Weights of a small GPT-style language model, trained from scratch on English Wikipedia.
Architecture: LayerNorm before each block, learned positions, biases.
MLP neurons of a small language model. Each row is named by its layer, matrix (down: output weights) and neuron, and shows model dimensions 170-340. Each number is 500 + 40 x the weight over its row's rms, rounded and kept within 0 to 999. Numbers have three digits each.
A block is one neuron, or neurons of one layer that tend to fire together. After each block is what it responds to, as a language model described it from the Wikipedia text at the highest values.

L8.down136:530482437517500539419522459539515439491452494521560459465524469488527495467499508549442537482469527514518546493518497602610491498510422487496514503503617503504536565482550577551565464440454523484510449497509396489523549495550508528517528555555572588497563501508502530487486508590457586509492484584534509519453521531466574454511510485436539527434513449533579522534483524475540508480499526498469463529451537531511487441477434489530506481465519464485485586470473523576406404512488467412527394556564531435505519500486
L8.down1681:502519435557485519535484388454511577505513527557489481546585499478495458468519440447430523513482463483492482535517429476527444543554467548508420485501604522480550533545589543428470486495559517537548475598524546495552514544479480496502546533454466506482464435464553498432490573505454507520491447551532469460503482500534451514473495503456502496496447477490462513470481460417446577522503468555452466481523540456501562522505450533501517552526470465516472472533442520499535517456448522389513542451435527506496513500489
L8.down1755:497505489508615484428505509429508538534498445540501446549567521482506452436476517485561492475516527543557497478533536451503536500452477504477514444508546537490458525472491574457472494427492539559503503573451426462488464453500499510513495504585498475481493495506499582518511509461504483587471512549470473507464470474453489476475509522442499517476485534502552459518463549495494475515565521540509480441518553506484504491497476420539495463493463474503459466411447516475536450487502594466514477505551500503475557534531
L8.down1840:461475489555454495436511505543506524426475417498530520487513513515480496432399472503494471467514543514503510522509489571417516516503483438493490505437488461475447516528526532523460526534505488568522483472491555474538490427517536584561460506493487436574504474531499508464551397479505544494526477524517534486416449524539517508448523536462521472484493542494550533467536481532499496532522441522530443553582507550553449539539557489548512506480462505473419471490593516518495461462522469506498545475539494527469520500467
Words just before an upcoming number or amount, e.g. "population of", "a total of", "there were", "about"/"around", table separators before totals.

L10.down1069:507487478491519500529534556425542484497514406491456515568500499534466553519501468565508566502569495506451466455461532447498545535488405550509509527514495496464390465464553449424495569462501551592553441509448536442430431457487476489490537425455471553505475444553403569481502508489558365537463551532544474565485507438509477471476446490561471395510497484569542511490543497473575498539549463472528472522504488456528438500528552467513556490426531549523446486518463509585474530490481444486435512564502496436532528523485
Opening or middle pieces of words split into several tokens, often after is/was/be, e.g. cor(related), arr(anged), monot-yp(-ic), un(released).

L5.down124:486403458452499525570536510527558516539534468568532455519469483572575462570602494528472537530454568588515438536559556516519490533499541451467519461432558464478517524516488441490481493488462606436495502485489531485532452454515510489492503568393534426462453513469500436431513489544476488490418514458497442543438470566472518545524459560494463523483513621524467451528432431499571541504504511522535477489445530517443524452523507498519525503467475462527526519465553510431491496539513480441481490500527486487536525499524
L5.down206:454433487538525482602481574548520463526503451576506482529474533500521520526521539512510444447476523529517523466493478532484546573541504471553498524473549411515503561478495543433460485530497560457517470554524505516503512523462490524565473510495470482496486523513466520494510455481488502478529505527438469483537496488488461511417542468507453497540545587514517470557463485481501391541455542492562539553424458444574450561561535519542502457532549561484496518507449513527423489476562493539407602573467462511560499459448
L5.down261:474570497516422495450540477485509461442453568466529537445529495433455487427433537517485472512494550511508509496571562467495522498508401533455565445510498500500458467476498510546493559535524482491528506463557456568514480475458470442458464456499492491547493563523496580528524539452494539544410528511449532488515525496470476479491544518539488501487462463472468532466513473559438546478534547525514546457488488515476534490483518516471511526483498514504403558522496503585424547517575432545529520559478483494490525408480
L5.down279:493478565518493504456511551589477539581539453565472460517475485477510452541513492427567492480464478465558529597509479557481446503488516452527519474518506561517515559477551521506418510477463539470539464478500489487429433521537530431481473516507496452459504542485553510477486509486527454615562534526511452510497510475466492524541440529460528501506538461439455499539549514523536538439470490455527537491464536512448488504531506464469519499438429463517511501455477489451516460593542510511519440458515525501516539463478
L5.down423:473501522544480555528423487501565550507421534537513472484443425540574531415474487475483527487442521425490480602456540466508437463500519499496460482470524520486475509509444466560533495495513521457489446436489481455503501547500529486482513573517545474553521549524522501526465475495557555460526494492477457549472529500452451493575441524461549501522482472537519473483503637565616467451536505511482511443468465517484468505505459479510478504535484485533451511460456504456525488475503397527517412497489587485517523518502
L5.down425:476523546506584446479448493469488443515573441501451502497520498602492572504476507436471493452520461477427461521469470469457512476495499463493427516535460479540483498531496486464572556512513484566523524528536534542493526487464546498611485524426491498532480487572532488416462438571478450552517533546468509519499424492435555575454502487469548493525537549473494551497533558500471430519470504463523502481515484538572437465531506520497461497481448509471524531478531499493453492535540418527480515515501442515447444575533
L5.down566:426559556536508481490579563481486462513520488544424553503507537509510514456542463508522519545441492486489465493448516525511528547547511497501444517464545476511562483495392442446468479529459469567444478497536427417403554442429487526513487522517511504517421509450533574520509474451502585496491446521506481489503431519448499453538539451526473482515523534553520513475468538536508437510517516532476473521520505436482452555492463581496523505550505438432502497532494480538434470437465459446498484581439497571535508477482
L5.down567:497525466479523547587504529486475413507497554553505485513497519457417459499525497486525549523471497595531526542552495497499523552521498520510563433579497485471427531452436549501526429488539516517538532577496489490508524434586485452506448504472478484521472542492540563481505528518530497493440505504455465430524493494543465512476475472479462462509482480432498478537472442453507546505483535477495415432583499506503461525485534449488517498495495460498487479497497453555446508512559529487471571417517515522468503485472
L5.down712:532496512549617480473464485475488510550568494446524433512419539513491520532551514472454454503489422539477487438504498573456577457498517551545483550486456502547493435487500469532520454563614554519488550487497562489561488449476561476533508527450449507494482479453497429503532534574567544499470512479530490453437569556475519504533491477503529449511387433559448480533464531463571535504518490486521481467560559502503431523444569537469500539534498484437525539518500478475527553523481503512542550501498503470491531572515
L5.down943:475544481507505569516474482448468544499505521425477563499497521507490507476481510477485482506476486524483449566455496512458456523546515451430497514523484507482441422508533477493462566505519477440496516452531442515596537457505499563442500514532487498567545497438567523502504501462486541496511506482553479512434513508532481549421465462525521501516437548488492529469449470521498448577462454493502464490450490533516532514585518659486516481471452500409502456480497459550535492480509515497458447592511492576372492544478
L5.down1093:484498533529505453534528426480473502520579527555514449473507498546511461517484513477493547606431490564546481536559458482519494547496532486511530550501469501497469508425538440485511461497517483500515478569470461510519492539513449460514543502461535504530525436478435472544496518484519498498582550444526448436497541475509566504446497560506460550485480524466501559418456481540452529547461487442557504457444485497593490537502495517476525534574480466443471449474481536544444440446472468581481461503484435479522558459563
L5.down1421:490515493499509503470470515495518446500501512452371488473404531431429547519549485566452472533511488502492499452512468450421491505517522519529445536460495466468497527460407529497558438556506512611519457553497502447480483466462498461482489596473390533447484479523458490468499576468460533563509482484447483585472563520476528516460461447504534476535450530572528497583548558492471548516441449536496446514662452524527484540481492533498511522447526495562562433485520511475441528478508489442534498502513481464522552489397
L5.down1613:547559565476548443442485491487489458525515426428478471518567487545535430510521557490448533496495540497513517473435510495469487484490473522526531613548469539503449497465456488501533476413430471581432518538467529536454543549548517466541500444536541449516483433553480538518548486502563542579506466486525537546444506493498551523553473511516557473492488488555498539482575569609523530537510477558507488490456483468514458508380461465457497528445488491472482525500526481500547453494463584482471453416546532402484466429563
L5.down1674:494552514486531505581540525478531571528498461471497485503561472475562490519475584443553534501518496520474533470413486523488542513519534460536462519498574580470457519476464565497459466444545507400501479575505437549516455435537533495454511514448479497524500495488482424498508500479492474475575485549603461502478461475508471389558474444522485459509463444453557556484449441528511528543462552518475606477486491532551521506510466500510522587551529476486452505491449466434495571528534485482474463485482487508547540518424
L5.down1821:532440487430496512467490506503514499505525459527467494555485559450474466525531512423450473480583503500589520517441454526483506422522467451523480499566449495466546487532524500485545461454513524507501530467511464503461584537443517499521497532525507451549563452498429550480527482510499479544470537549438491464487450480505458493484534502505552543506519500502501457460513492476477455481559520468526524499511441508486456472400529546487486446505456503447552478526578508550478458560548524512588476449461461556452489526416
L5.down1994:539513541606485520592520551525524465499557496421473484535477441459514465562491562524537516534498462552462536501448453533508447600547522536585441531490433471500531554503483488441477522486450477605571490501512455528471505445412479473525441496453496464496457535484437453481519566455513566543526471555549526423446496558476536491467485484497577454490501458447531496475502419517460481470459519466515429447421496495480512494506456520496500457490461445485464496541492527554499523526556503451447548502496567577508463429467
Second word of preposition-led phrases, mostly which or whom after in, of, during (in which, many of whom), plus end of, at least, and score dashes.

L5.down68:468472453474500477506497485552537449498526490469481476477465513420495489537510551460584487480496517554535505461506554508526450496528519448520532504519509490445515520502541518556529538547444505479509430546439524507528512542550513509508551502521461527466518523537518557517517450503499480474595509552508510553532471469449505486540489480330535533585513528509500508445500468433523558516515539473499584432566524476403469507497534531427483547525509525449566530557514465445529522503446557508541509477489511481458480483525
L5.down102:501470473544492470529471425520526533486524518475498492497585530461514438533581465491443491476493469448516620492502530511502538468549450536568440457512501512380521557512489483569501574545573526511455459547500443485509495569569578552506545528468484489423528458517519507490489543448482477510530487468388531596447469504522488535520509418435470463511423434474493554382527531476585496577491556441504505539521524458419543496448488463495471490517488451472605485481448521443540378550533548465500460466532525442480504491538
L5.down125:533566406409528554500515492532549503474500500471488430564561494485468455525522475486508498510500534474458581463502468500454565513505525566472534567529460553483419543513529509499446486450501602495572427509513460522453474489489471487449490554446488516472544560469578473479491499557554529456514475517478522516604464514492496526477520515481481517520474467509578539467446553476523460533474464494451486472530510549566470566572512545489517508502541553485550480461484536515568524488441507473486501486513449524530458439433
L5.down213:503478516502481528548521504534521459514522520441475572503497547419494465554525519480487460539478511520477575494458459506472502541546488438532476464513542426441519476518487510589472487532484480483508484476451506523515483488572600538470457492538564526492508462495479501506497453537458481500492548547471529526531413561393489522499502448384534460518481461467570555476476507427586482505512502467490439502562502494470408488519528489503476517524555420461511525486487479506555495566486523483551518497525459515516494451530
L5.down464:439528532551515519564442583512516421469468484480525426502471500464431526541506529488492483449562551508508537492456546458498523432520489505527492526505492451438505526522419545511493475458381449487552491474536466571556480473546516498545516494514497533404427482594544517461505502488503471466501557549507488556516563539435531503482479514448600527523482537496491546562463552455514476541391518507498496462504459502500498489561544541493540540513547560451544434519456507489534483476536483358545483452504540571507507474477
L5.down731:421564476479539544495502473571502402490486435478529520564599446460486433534529545416474504445462555522565561533517592428531513462489514511486504455551481500494466504484521577503600514507440521460431520527534475532504552518513504552469471550661536566462417503526466541580481447489497481486409527468431518508552478461521506463485509505457497504503524502462447512498494497468513532531503527442545576478555436521482506464484522528473510411460505446470519449502489463482449487521553474532507513484528471444511494469559
L5.down810:518521470436537486544509508516452491499449487415487472512556484537504547506439553519448530526449464499499532513578511491493537430466529437439460492455517515519538541476559583487549572416535547500450522442526455484494475537528452469539453449536485476457529592485478541542506476553486509542467485468436487454542500581513491489507516486509494524516558488449490478511552495498509569525459502404468504458493480460542525525512518490495490499555469561557522523528498515512429467530501569569450526513494464496417518456524
L5.down833:507474523471520482541424517503474509461552488524539451537476494586478508531508544506409501529525510513470466501506517424504501549512513471490530512503479479441518500476494508431471476417452550459483512478488533504507481457503492529500471460416422469505492507514514522485484477518557496524499495540504415489501545471470493551511537528516496458506472526456514573459483516522458414556469497438509465425456433465487488531505545448528480448482520469588514400507553508507495445501571397438419512507429482520560532573450
L5.down910:524503505547440523522487533518493493472501407498519505566519415508487497490524470489469446549483554494517495474456471444473473446566562531536524500509617571547456494508520423490530476494484559553530499493506530448490470488442513446553431509452443543499469562486506492492449441497512459418485462570516496443560484530497561550507471531514517540494515504455489471576494475454540510553450444457517487495463494539501527514493450515486492463592563534527479597476511540498529463477495399404497521455488536477583517516495
L5.down918:404575452457430498516583572523496498431523470490521507513483551434488549534516531450478544532496440543516507436540439412436440477509568469510535487460434467485524502519510561536500498513487539520468475480513489549533557513533521446479532479516515460523520504455471559569583458500430432503480529490486490476469573539478498505515436531458512485542502517439552504530471444501489490534508498524533465500509512508486514517518520502464503472545586570493457537485596529469522513475475580472452493530503449513459501508408
L5.down1217:518461517492490458481554470494522444487447531460544509443447504447450537573488490506480475525468466435513486477539498568507475493508482534510515491483516498437547591494521527456527533475478520467477425552446497459528496473554421502519506561442467532467550536577463616482480540552449534475535442490466503535457525523465502537487492498424480493499488468477484462478478579468563534524482551516463517459508441470478488470491498487459519530527585451536509534529522531445439456557472526515439461506544523532516538460530
L5.down1255:447526433394499467492529547549529500479511533455524503462476482416454482501482537573422487452462600477477533503535520569487552475513540531491474503566529506461499521474547618469512538434576511412469520535474463552486510463486516495523486535536483568512528495521519538462500525511504552587507563497396479515471413546399535478530557532450556467480454521465533509467456576509490512496521482462489479474562506567463493493482550542460501504571527525522532453520528488525507492544475555498459450499479481517516546441487
L5.down1478:504496562468483478453549521505561522495474416591459493502539457495507457570486534489504518521544524430423460530539474453478497502472421498466455512493479462503533547500508543582501608478471554492494497497522527478510485530479481570555521513482452508524546497456447483546459494488501508471464496558497522498468487431524468525476557467517424529541531477503504537473609488452504539472505502459543470465525496483535495472529477406476529565498431484543521522526501572488491513471419444484499459488544479542500614482589
L5.down1843:475471490458500515459497449509527545490546439500539488485423531502519506490452514440499462463466558477612424502530548589478552479495526494527476479541480490430521524537493513547531572477489441509504499535464495577529524522487569486474540550558494535548473479570418501515458448580499507494479540610459593536555585481465535470507448480408460493512548503474491521535454534462563489516530579448524514420576483548473502487546464530471505476511483466455524553460520508491539429546458411486512563563464421457481551536521
L5.down1992:469477489483449609490454538521528504456517454482444497439464466485548479500496492481495493527453528564424487486504530534505516522476502406491498529498513495490572507534495525473517464503442497483513520474526467446514479528559502492501477501542473493552455422553493511538457520472465501428530499562454523482444481457450565498553444511538603465527534520499579508448452604564570455519564536490495489513486491483487468553462469502484460490440439466483479476481525428573454513498527463480441440543477513461544555502521
L5.down2047:456538528484487461545532552471495522525512463495507529468580475504530522592522489475436509441473483471538524479514494544501568481512542509529523498537557422429502510521542510481513475503482573461464489598483524500444541493520529464512483478524413512488463584568473603537513491492433564477453519534446521527461613506438497564508528455429510478490614495383474498402445587415574555502515540554577499451559451518555525494484508545499459501517548444505503578455546520484510424540511479515504455466463457489486565463496
The last word-piece that completes a long name or word split into fragments, such as Guðnadótt-ir, Aberdeenshi-re, configurati-on, often followed by punctuation.

L10.down1927:517559504512491483496505531530528494490538494455557416495546592488534482502524505494503485490554488447588534473484498465538535507544448487511521489534588539475460524576528517484489481564474548475417441522556477507525492486522421431447532431485490534569475536519497497537460433457477485492552475504453443556529523490509448632518477586527455448488443377436563577529504543499498497488518590528488499544440477495511461490457510505494514494509538491484483462558458489503526471475476468517568458471500482533484455557449
Closing subword piece of a multi-token proper name, mostly places and surnames, often from non-English languages, e.g. Kirkbymoors-ide, Kemén-y, Inglist-on.

L5.down355:554490526476452557520467535454498502512558488532534426478504502512552476505514446483475514526508447542573497551477516498462500583537483513473427493503479577467476418528453494516495492435545522621511496464497510505544476498561500507525485496494508498507456461426480438444471597484567542475526484481474437525534488498621521482484506514498426552519458521511534457511494489495463431446527456512545450516457520527411559532472533556495502444481499497485463484522529511501560443448529478483539414588538459424461539515490
L5.down448:540482411524417529450429500419451525493482517558550550495494491407490534463528512524460498550490548512458465525507495469516501544468523492423495453562445511461368448484435550538473481531532429479497529451555556510548555483526497540479433553536530567557460482498483406537450525478487537494499520482467444493496535437524469549516439494461525466495552448538484537501509465515522496469451551475527503472456530556562496515545489478466509526440492485564546531464498505479533521526521532503476504542532567477540495554554
L5.down563:545489535506539454528584557531469500608517485571478463403496491548473494507566507446483517569446471484470571527541512475487492501498527476540440570510532538521522503399537489502566502488551470476456506439446546449475489526528452559526521422496509552520522518503450477505486477509558457489527548547450457516473485451535535497530492486476502593513418456523464510454543552494463491529444474465489475550519499452510473511509548524448524516510440517521457389526536489517470459530553461506552489410519466556439440507498
L5.down594:501502540539431457600448517515494565416552509523476542578475486514514513528452504428430481471463469554537484529482542526555449484448526473437475464510385490517521519519533471452527452462461532436599526538572495588510506455582511492428525552527528438480532481531507569472512475483533454508535508540407465470556462499546481483512476476503488491507518522504499496550507501550512457526550590436566539548483460516561502501512488512517517492475487502441480532556486449510443413455525518583471523449441542547618469542517
L5.down676:486483635501461524513493479408536540504507473493525488469538490495560476499419523536504545478509423553414504472486546490470492535526534450451587476490550529600524476469565478527546512479498521427469466515513426554521478511476510495566484459499551573519499435546523527492466524489503465549492502507542498538525542519502435485518550514520496541510462528442449501521469554530522554419502500497419470497467488422527607542519498490493510489549565513461477504514492549538520526421503480493485478516494501483468494480477
L5.down701:506501543586521500445525526550459536511463509568530466532507458528459526455506485468495403493487538534460516612492510515490490536490484450520597545531523519511514472475511479489515543482475547405456495517499448462522492503484529468503494579489555490501476449445480529540492535514489550430505555526490452558452554406417484443511513448521528523503498454408389457431526482512502507501460490492470524501470463536534579577585563528499505525539564470543541472483436552500514412403485504579480457499503546499530493489469
L5.down939:497462549482509440526491470483488462549494447486529500537505527508535460518504466429501535506485502514485545459570530490553460496530555481588479540470495531516441516504469479505443466525574505462530514518436513542518524458562438401425501520509542525480564463511459506478469509520541468512503532430465469484444546465509578482542487533486498468476486557467510470516458521497493534500510516547529459491468493535543496475512564503491563516522527429528475506502482510402474522432545517484448552479460484465568480539494
L5.down1090:497450504487424415539452499537477546500464471617444474502434429537397542547519443485474513527494521516462528410461513516464418501550521516482502464466424404478537523495553423460453419632502533506549500448475562512485589516504446456473458470508434540454519456512441494511535465504482478439460477535408488512433526568497541507519539498558464512503505512480472470549491452550474440512566546525536508524475471500509466483514512496528503432520466507524547564569516437471453469512566537539528508439479440483450525450527
L5.down1284:494480470571506468512529498483510571492490530478503508553472494515479483540525540509447486500451542541433540461489526501548505486531534468468553454462467486478542552514488575497475408488422491538480493437485449570484636447457475498515501512551448497482472525467557461409508544523475516470444497439526457455481478487535475644510451459495458513532498440514534478547514425481490544471509526403538425531490513554505460480581509494463527451470456479551458513501543515504486445561519470387478526471566506577469502458444
L5.down1353:583559446499457546475441417496455536535448453504517527500529493471540506431481521370410432428597589508519497507428428543459477550512434524457511503490502469452513543499510509468459513510481482499520496470573541486515497507449561525496496490461474536583477531459535419530500479519487552571529464605515568522508479547488471513515556510524449480504498534433474453507503437540509476525491486446568482522557508510513500586538526568499511486505571535502489545521583549450475488515491487497535437515496450510500485526450
L5.down1543:455476496489535465485514573543514515547460493485525485527459517469500532533489552492552574578503527496491500527476532476519480509500496483580465505426546545489563513518558494478499440469505505489510502490515522541511575434478494495462516494524500490425567429535541484438533499511544475519471498541480528505470473513544546453581515466537460490509529497488453408472540468458460524391555556473404557543467483508459459488423528478507509476497444517469519541488471497473509499516440507484491557413484507573449461534478
L5.down1616:527434418406503491483530531503563531455447450534458476527457498565541526524476514479491468495505535504537521598499454451534474518535511474448480449485508454475441520453516511511508519475503465409445470457508496521468512541485487484519519471513484498418468488568476506495548456414449482461467532480440481497498501456520490469488568523518493531512586494559483474513581532521432484451544558515592465500442478458499504517523499519529509448402452527443528464541449464573485502411539479556548491501451504536531457546485
L5.down1664:581536533581593469497510503503418539522553522542479480502504493470413537535489568531461512607495516551479456509566457566493528573495447469491463559448456523498443513494471524539533505503465501488492529450501549469431486494493521484492530521436477509448508514506500466451478519504456499487392553488546472502475495491494514564503545462531484472540473414578546476521498497530487488478403392516498427477522502563535425465496538536511490470480467505460521435502584458537527532533582522477573521477512504572490480481457
L5.down1761:481469542559466517563484511506506534479550436437508519499486567516504561530553555559511501585455504531462493481535486506510573569443491455490446485564519450526525530510487543450414476478458502586514489496484468431480538422445541516557451497483397496514485506526543469483510623507496466516505483489496552514494483507498531511492464481517479508516436485522589465545508467487457471513504497467489540481546510492543535532547480549533501516489453477554501540492553527541440517476539438494569472508453479631426543537527
L5.down1854:517512445530501544505501461478446502516449455443542442505502522517492454484507504441514530516478485440486543440550502513502486449451539517476465518515541500515482540504503482545477434475548527528516467473545576533417498528551486488475447528553516467502517505547514459541534486516460420492540561486550479519519580486547522485427439482474445471508525498555531480523562478481482449547538491569481520557487516527449468477531483489478482487438473509517484539507562422444535442642488526489497523520581492457519473557459
L5.down1889:573470594535565478430486476482479509497422574474478483411481493519502474468519493529500513517458544492454451589429485567514439499574498475573538578391484469489480527471530505516570531520489487439499488527514433441528543508580526466491517459479478568472552524454439477534513522495505560461559551511521500511432474425514549524490548456541518504489486560448432456452486495548473449500533438546500451569467468485486505547528515500520508526456541508483485435504475547469483501465513491502476489498432509531458469447452
Inner fragments of words split into pieces, often after prefixes like un-, as in un-be-aten, un-us-ual, exc-elle-nt, plus compound hyphens (best-selling) and "as" in "as well as".

L8.down66:481433484529520508451503548500455515455477559523495561476473451493476494464420381506459484437511480462506570531474509437544537502564555398488470528536452548495489529529469500465441449571551458521494517435478525562499468534465592524533492545532478467444472510484521529533453484601500478495550480525478486532530507491560525548484468561535483490405590576457518529521523463473497523485486485452461566453457480476529499493494458516475497522518496487450494453498573493407476516537514449531519484480487467534504472443528
L8.down309:447573523497498478545478574506529454506544481489531438430501547558488410458431518454597496485518491528405487534461503470433450476474493457479525469515506479450507429499518536438488546441528500522431505442533541493494569487544499486470544487572490491555546583539486525536456475469493449569500436527385452511520530411479514499484472508530467504569516511545472534458547517549474537501520552439491527480534525528497458481513517522565505499522601391439467552559521516557474576504396369561480416529519436483530501504540
L8.down1166:557564434537478505505536540500476479452438519567431483474510571550488434492539513465517471595535567561487439431550506465460515488518508460461496507464598474461511493475488513505517564508331489508429447448506481502487548424454521468517448573456486537462523503522542496500443425478488558489510555508452465525513494561474470564476478482516530380493515543537496511524474497556520453447525556481520524523455512451438490498484497450486504483500564521491520556478468509432463515450465437448441522481503530527510447513472
L8.down2034:525447462515548454495424588549526564458515527551582544409475498460560505514476496427437564518535552479512490481534539525527460433522527432496450533421500485537546519547452489480455522459472470498480453495506482549514563479421505555483480424517493547498511532514517482518463491484510541539515508474408487581503515480526478458480466507509439494497507489498517495510526540490529528496477490504486579511500498390478553448494539516494492518526495485511465470441578469468458437529448484552509538517480508482493482526541
Word pieces inside negative contractions in quoted speech or first-person text (did-n-'t, don-'-t), plus modals like can, would, and mid-word fragments.

L10.down1372:384507536553557508510467494531461478470480538619477559452555526460509529472515467438470434474448484544497520493467508571520563516446487528515498502514524478556504479543493496502571478517458489480544438479543590496488535534508505517507532552585564542500541482459502501466486496502490538510439426530517514495463522476508462535502538494455485522539487409446424474479532495513510523465508483475526475562496509568549472540490472537468529544461585480449535556527464461561539510445489495460529498537511529537509527568491
Prepositions and qualifiers that come just before a number, date or age range, as in "were between the ages", "for more than a decade", "dates back to 1926".

L8.down476:519539533473467407601513444516516464432485437428484524511498535480563512445514456494517496469495512419516505481486504430480547525480532562422525423504530579525443561530505411507516570503592518449478527502549541496445477487491532441532434461500477472489484523533480510527435518471513532507525502492466494516540495515547527449495437475511513495527493519513536505510515483470590484578537574575499500526443523416501493435488544492491515488508543529564455535508503526462561476590493507543538562473512438499473487502520
L8.down717:485488496597460514520489521546559437460543495388535481445497524476558533480504450519506467494548492510533516524474448566416492512509537488517447508523554527429527475446527511454558568518470473520470507549529543547479543429496488473488564480561533493564506491457483511455470504458496489557466502559473425544497488478569432481542411504541520427510455445494468435445454589466520504460468487520502518494484481601501491391552562521535511495486560473509501515519404507577558481561452501519540492508493493529472481539502
L8.down772:419461559481571561463500593467521459446499453460490460516548552530552472494456484538509553444513442518478506577425540448488466512425525438513504576539510480471537533463411513525558514433520468465481530478533484512526554456524528515461533449578495447516491443406564479522540471501512532469545442536480500431476550440495527507510513523412554441457478527477577546497476479477487472480534515558471479481496476489510491473491532450453472482492648531507464551480470488515556502511467500566486499491433462523533463486555
L8.down1628:517507522516486508470493487526521357535489551492451578497458499523500412461462496492557488511520521523534472565522527550450483575539516454514515441520516517529519528528496405594570508482537500552532481483479538542516512396501534488459585444529501519451545462507560533555436481464526504464459437483459399525499492500507536487440461453488510484463528482504477515446459484493522490478497395574508534498466465505457473476524617541491517472501568540521494484555523542549504493521417544445481492504518458568515483504495
Short last pieces (e, o, tt, l, ne) completing split names or rare words in lists and tables, e.g. Lord-e, Monticell-o, Juliett-e, Latin-o.